python train.py --intermediate_size=960 --rope_theta=10000.0 --bias="none" --tie_word_embeddings=true --init_std_qkv=0.0159 --beta1=0.9 --warmup_steps=299 --final_lr_fraction=0.0 --batch_tokens=131072
MLP neurons of a small language model. Each row is named by its layer, matrix (up: input weights) and neuron, and shows model dimensions 176-239. Each number is 128 + 32 x the weight over its row's rms, rounded and kept within 0 to 255.
After each neuron's rows, "fires on" lists the tokens most often at its 100 highest values on Wikipedia text that the model never trained on.

L9.up616 [162 203 137  96 187 123 123 121 106 130 107 141 115 137  89 128 145 140 162 116 148 118 102 178 130 157  59 130 158 162 164 121  97 159 136  80  60  59 201  80 109  95 142 135 162 112 110  69 146 171 145  92  92  81  65 164 149  93 139 161 149 145 133 130]
fires on: " Ar", " Royal", " ar", " reg", " Reg", " Ac"

L2.up754 [159 129 138 106 179  84 128 179 121 134 129  96 163 131 182 100 113  90 138 102 134 136 159  87 138 118 133  78 193 152 134 130 155  97 159 164 150 204 114 106 107 138 138 107 122 129 149 100  93 146  95 139 191 157 110 120 120 129 160 114  84  91  90 103]
fires on: " as", "re", " after", " of", " in", "ist"

L10.up17 [ 93 169 106  70  91 130 170 134 122 144 128  89 132 119 151 138 120  80 130 104 118 143 105  98 126 170 114 129 106 147 130  76  95 128 129 133  90  93 134 122 116 160  72 111 199 129  99 206 119 155 210 167 112 142 112 108 116 108  99 152 197 150 161 126]
fires on: "==", " ==", " of", " well", " census"

L2.up596 [128 138 142  98 115  88 150 158 193 146 150 176 188 147  99 155 128  91 155 115 170 119  98 140 111  88 122  91 147 146 137  70  73 146 102 110  94  99 142 145 139  90 153 132 117  92 106  89 106 181 108  80 100 125  92  84 131  61 172 142  98 109 136 102]
fires on: "id", "-", " mid", "ished", "ub", " by"

L2.up822 [153 116 176 178  90 151 192 104 170  97 133 132 166 148 112 179 110 137 163 128 125  95 117 159 170 148 149 135 155 167 126 100 137 144  87  97 101  94 141 116 136 142 148  76 126  99  67 111 122 134 188 182  57 133 163 125  89 148 126 127 151  89 159  77]
fires on: "un", "ing", "in", "ok", "ong"

L2.up130 [121  98 184 116 117 157 139 121 164 164  73 106 129 164 166 124 139 110 129  98 145 118  94 157 141 160  89 169 147  84 123 142 106  92 160  72 143 150 123  77 132 108 204 114  99 163 130 179 124  88 100 196  84 122  79 129 116  82 129  74 184 165 149 151]
fires on: "b", "ong", "ib", "ang", "ab", " Bo"

L10.up395 [ 98 115  68 100  76 150 131 149 172 107 111 120 128 130 129 121 177 161 156 126 168  96  91  54 127 116 104 150 107 115 141 123 102 123 197 139 119  78 126  63 107 100 116 188 126  69 152 152 114 144 137  91 144 108  97  83 142  82 125 172  91  73 179 119]
fires on: "as", "an", "ul", "j", " and", "ol"

L2.up770 [156 103 134 134 118 165 183 122 162 138 109 208 130 165 142 128 159  94 129 160 128 103 115 132 211 115 120 149 125 149 151 129 147  99 109 146 143 167 129  75 127  65 184  86 157 128 111 114 155 143 115  90  77  91 130 106 138  65  64 124  95 113 174 107]
fires on: "b", "rom", "ib", " Lamb", "emb", "ll"

L10.up132 [120 127 166 147 187 117 105 109 108 140 128 127 130 113 138 113 159 113 175  83 173 149 130  79 155 173 141  80 165 109 113 122 126 163  93 126 146  95  79  62 153 130  98  80 177 135 127 119 139 167 204 143 101 133 145  99  97 136  92 143 138 104 120 120]
fires on: "\n ", " not", "  ", "\n   ", "\n     ", " both"

L8.up457 [ 27 172 158 104 151 142 132  85  97  81 100 120 135 177 147 150 143  99 164 176 158 110 138  59  81  73  88 146 132 171 101 160 127 123 170  92 112 139 228 104 143 119  88 123 180 125 145  87 139 143 172 118 136 156 143 160 146 148 101 172 133 130 127 127]
fires on: "===", "==", " ===", " Masters"

L2.up759 [136 129 100  97 148 155  97 151 120 145 128 116  97 167  86 124 127 117 185 167  88  91  83 105 150  40 134 206 148 167 152  99 161 136  97 152 124  87 126 124 151 110 126  51 171 102 177  66  93 104 169 157 117 125 120 113 109 111 163  98 151 124 133 136]
fires on: " as", "um", ":", "m"

L2.up776 [166 145 146 118 155 171 117 120  96  96  81 153 141 163  93 108 183  85 197 138 156  84 112  63 165 150 114 132 174 165  97 173 127 115 191 121  77  97 146 139 105 126 129 120 149 153 115 148 159 127 153  99  77 176  94 161 158  89 104 158 109 163 146  66]
fires on: " more", " both", "ium", "um", " enough", "up"

L2.up678 [133  95 105 107 144  85 125 156 166 105 103 115  87 103 162 106 128 130  95  85 116  88 109 179 104 104 134 140 114  96 105 101 133  69 148  65 166 102 143  99 141 155  92 108  98 103  73  98 115 118 158 185  78 121 135 119 121  84 157 150 118  86  86  57]
fires on: ".", "ats", " close", "ve", "th"

L10.up653 [160 210 142 144  93 150 164 119 136 144 130  97 117 187 156 111 121 154 144 167  96 121 125  86 119 123 126 152 150 123 142  76 134 163 118 156 110 149 170 139 131  80 159 117 163 117 113  88 119 198 111 111 145 135  86 143  97  76 142 150 135 115 181 102]
fires on: " L", " K", " G", " w", " =", " McC"

L2.up51 [172 158 177 126 165 177 179 176 152 123 128 111 173 156 153 149 107 161 135 160 115 145 134 113 135 157 113  95 216 100 134  96 117  77 114  83 111 131 105 126 171  98 163  72 119 136 151 161 119 143 177 150 119 117 133 192 132 148  84 131 110  92 134 148]
fires on: " as", " Team", " of", " Dr"

L5.up915 [132 113 136  98 130 137 108 143  94 103  86 147 190 149 105 128 156 132 107 156  49 154 137 165 148 179 213 157 208 116 130  94 154 189 133 103 113  60 109 144 136 174 173 170 125 124 128 103 112  77 100 106 151 186  93  92 142 102 117 149 113 182 119 112]
fires on: "===", " ===", " round", "*", ":", "=="

L2.up873 [131 143 151 108 126 163  93  89 136 129 120  93 124 126 131  95 162 132 107 118 117 131 137 103 166 202 130 111 152  95 103 128 138  63  79 106 136 186 119 158  59 100 162 109 116 157 121 161 126 104 119 121 177 123 153 155 131 136 178  87 143 209 160 126]
fires on: "ro", " Ro", "he", " ="

L4.up675 [143 137 118 128 123 132  97 137 124  72 178 120 201 157 135  83  67 163 119 141  71  85  87 119 176 158 162  62 209 118 127  72 139 137  98  67 152 110 100 151 108 123 158 144 168 124 164 135 104 105  76 171 163 166  94  80 145 150  89 110 132 163 125 130]
fires on: "s", " part", "DST", " It", "yl"

L10.up916 [130  90 161 153 192 134 137 139 126 150 169  96  67 144 135 124  68 191 165 157  97 150 146 128 112  88 152  72 144  91 130 110  70 141 100 172 141  96 153 113 141 132 130 173 155 128 117 170 138 164 141 126 180 128 100 170  90  72 174 124  63 199 152  91]
fires on: ",", " \"", " —;", " st"

L2.up922 [162 114 111 176  59  89 232 116 159 147 127 104 134 172  86  80 169 140 114 141 128 120 110 106 171 114 132 131  72 180 125 130 115 137 106 169  93  92 134  93 101 139 149 136 148 130 113 115 104  77 112 170 168  80 198 135 138 149 126 121  74  61 114 124]
fires on: " an", "ain", "ast", "ir"

L10.up171 [ 89 182 187 107  80 121  89 110 105 107 110 116  67 135 167 116 170  93 153 104 125  67 139 136 103 102  97  63 137  83 136 145  62 107 172 118 144 107 140  90 117 148 133 172 128  57 121 159 145 166 125 154 122 172 134 157 130 168 135 138 150 132 141  73]
fires on: " /", " in", " ft", " July", " Oklahoma", "eated"

L2.up331 [106 119 118 149 100 114 165 160 169 100 132 139 122 165 171 190 119 145 127 110  79 145  97 107 109 154  91 118 122 131 137 139 167 110 197 110 145 214 125  69 136 123  65  98 138 103 117  84 165 152 112 154  94 129 103 120 126 119 211 143 108 134 190 127]
fires on: "ers", " yards", "ass", " Ass", " Gr", " his"

L2.up704 [117 124 156 134 150 167 171  78 101 164 122 223 133 145  69 122 107 123 168 194 109 143  95 112 128 126 103 134 128 175 133  81  89 138 114 154 133  96 152 161 164  61 128 117 165 127 145  78 122  97 166 109 157  97 135  85  78  73  91 108 129 124 126 130]
fires on: " called", " term", ":", " single", " |", " word"

L2.up264 [192  46 141 103 137 115 144 102 185 113 117 168 129 170 132  78 199 142 138 162 149 112 116 140 173 169 153 168 159 170 144 117  96 109 129 160  73 114 120  93 199  99 129  96 149 163  83 112 160 194 133 124 143 100 100  95 110  48 111 123 167 174 131 137]
fires on: " E", " as", "re", "ar", " for", " La"

L2.up728 [136 111 161 150 111 174 144  91 170 171 115 140 104 128  98 187 130 144 120 125 108 170 115 136 139 131 145  95 146 122 103 128 157 170 102 158 103 130  66 134 121 140 128 141  99 113 110 159 172 188 115 142  95 131 110 125 112 127  99 135  88 134 123 107]
fires on: "of", " other", "ery", "and", "res", " Other"

L10.up957 [131 129  18 151 179 101  85 140 114 164 126 112 164 131  35  98 156 100 130 125 158 107  77 119 155 113 159 147 191 114 127  67  74 103 175 119 168 174 162 106 131 146 165 158 135  43  94 157 130 180 112 126 113 136 151  82 123 138 170 114 108 204 143 133]
fires on: "A", "6", " s", "7", " 4", " 2"

L2.up258 [121 199 113 125 103 169  56 182 117 188 155 255 148 178  79 113 121 102 146 167 116  82 110 130  85 106 122 102 125 129 152 115  83  83 108 121  89 142 152 201 162 121 118 133  88  84 151 149 141 158 130  54 126 161 126 103  98 112 104 103  68  88  85 121]
fires on: "-", "1", "6", "per", " |", ":"

L2.up336 [ 88 105  78 124  87 126  99 209 149 151 127 139  96 147 127 128 198 152  99 100 154 127  91 139 157 128 129 103 134 153 128 108 167 139  60 152 188 131  60 119 169 120 144 161 125  43  75 117 169 170 128 126 205  91 166  95 146 166 178 159  69 122 104 114]
fires on: "ey", " had", " Jo", " has", " but", "y"

L2.up304 [154 134 184  96 122  98  93 153 139 162 126 150  94 167 146 147 125 125 122 150  92 111 109 123 128 112 142 157 100 112 146 133 133 138 113 116 174 143  90 144 150  34 137 126 136 113 151  77 144 173 191 137 155 112 120 126 159 129  94 170 138 138  89 127]
fires on: " home", " place", " been", " currently", " live", "all"

L5.up472 [129  75  96 200 108 119 173  98 143 139 100 128  78 162 118 126 143 145 150 202  94  58 120 171 183 137  83 137 146 158 112 131 138 127  73 116 150  90  90 127 136 117 139 119 151 141 153 126 133 114 138 156  59 152 127 150 120 131 127 130 157 120 174 165]
fires on: " as", " −", ":", " including", "–"

L10.up190 [ 99 226 140 155  80 106 132  90 114 156 171 121  58 147 108 177 126 110 166 124 159 116  67 194  71 130 147 101 178 139 176 124 164 110 140 130 143 126 104  94 107 151  96 115 135 137 116 148 115 116 148 115 140 141  98  75 139 170  64 141  89 184 162 118]
fires on: "6", " 5", "g", " 6", " July", " in"

L2.up834 [133  96 134 153 150 105 136 103 154 148 126 154 104 152 128 143 146  69 135  99 162 161 119 128 113 143  69 129 128  85 141 114 102  84 107 116 110 177 103 192 139 150 133  92 170 145  72 121 127 105 139 203  67 135 101 109 102 103 126  94 195 151 119 142]
fires on: ".", "de", "ia", "ve", "e", "ium"

L5.up842 [110  75 164  35 116 178  98 153  93 165 114  98 159 101 131 157 150 116 146 167 144 118 121 156  96 170 103 114  42 130 124 154 133 157 126  87 166 160 167 136 136 172 115 127 100 142 110 136 141 133 106 160 125  97 147 111 142 117 119 143 144 116  64 156]
fires on: " |", "e", "ake", " 0", "ate"

L2.up120 [107  60  65 162 150 155 141 102 106 120 127 121 155 149 109  98 138 101 159 100 102 126 125  93 158 117 132 136 180 148 156 156 165  77 104  71  49  51 202  91 127  99 121 109 238 161 124 136 170 130 161 130 120 112  62 152 182 133 108 142 111 166 127 149]
fires on: " of", ":", "erm", "ue", "ent", "ina"

L2.up361 [133 104 174 141 170 124 135 131 137 144 130 131 145 140 149  64 180 156 104 165 180 127 114 107  97  46 101 121 160 175 129  92 144 153  67 145 141  93 150 102 183  93  86 133 111 102 167 155 159 128 141 168 167 136 118 122 126 123 123  83 122 173 155 150]
fires on: "re", "st", " Home", "th", " of"

L2.up409 [130 129 146 127 150 128 107 116 130 143 130 149 113 119  99  90 155 150 120 132 122 117 123  90 130 111  91 169 123 166 153 104  99 146 143  99 148 128 122 144 138  22 121 140 130 106 119 148 156  71  90  65 167  84 100 120 197 103  97 139  96  80 151 148]
fires on: "ar", " an", " am", ":", " r", " pm"

L2.up758 [129  97 136  94  72 105 153 186 122 103 138 127 142 135  90 180 131  55 152 137 132 124 112 121 108 148  37 154 150  95 136 114  73 119 151 139  80 161 132 124 134 127 123 122 133  93  94 156 157 134 130 174 143 134  82 102 162  94 132 106 146  56 148  87]
fires on: "and", "ina", "af", "id", " by", "ive"

L8.up629 [148 126 113 129 117  87 161  95 180 132  95 115  90 169 122 228 136 132  97 119 119 159 111 101  93  72 111 110 127 113 105 113 127 106 159  86  84 132 121  79 126  92 109 164  52 101 150 112  76 144 150  97  78 145  87 131 164 109  87 146 162  85 124 150]
fires on: " |", "ol"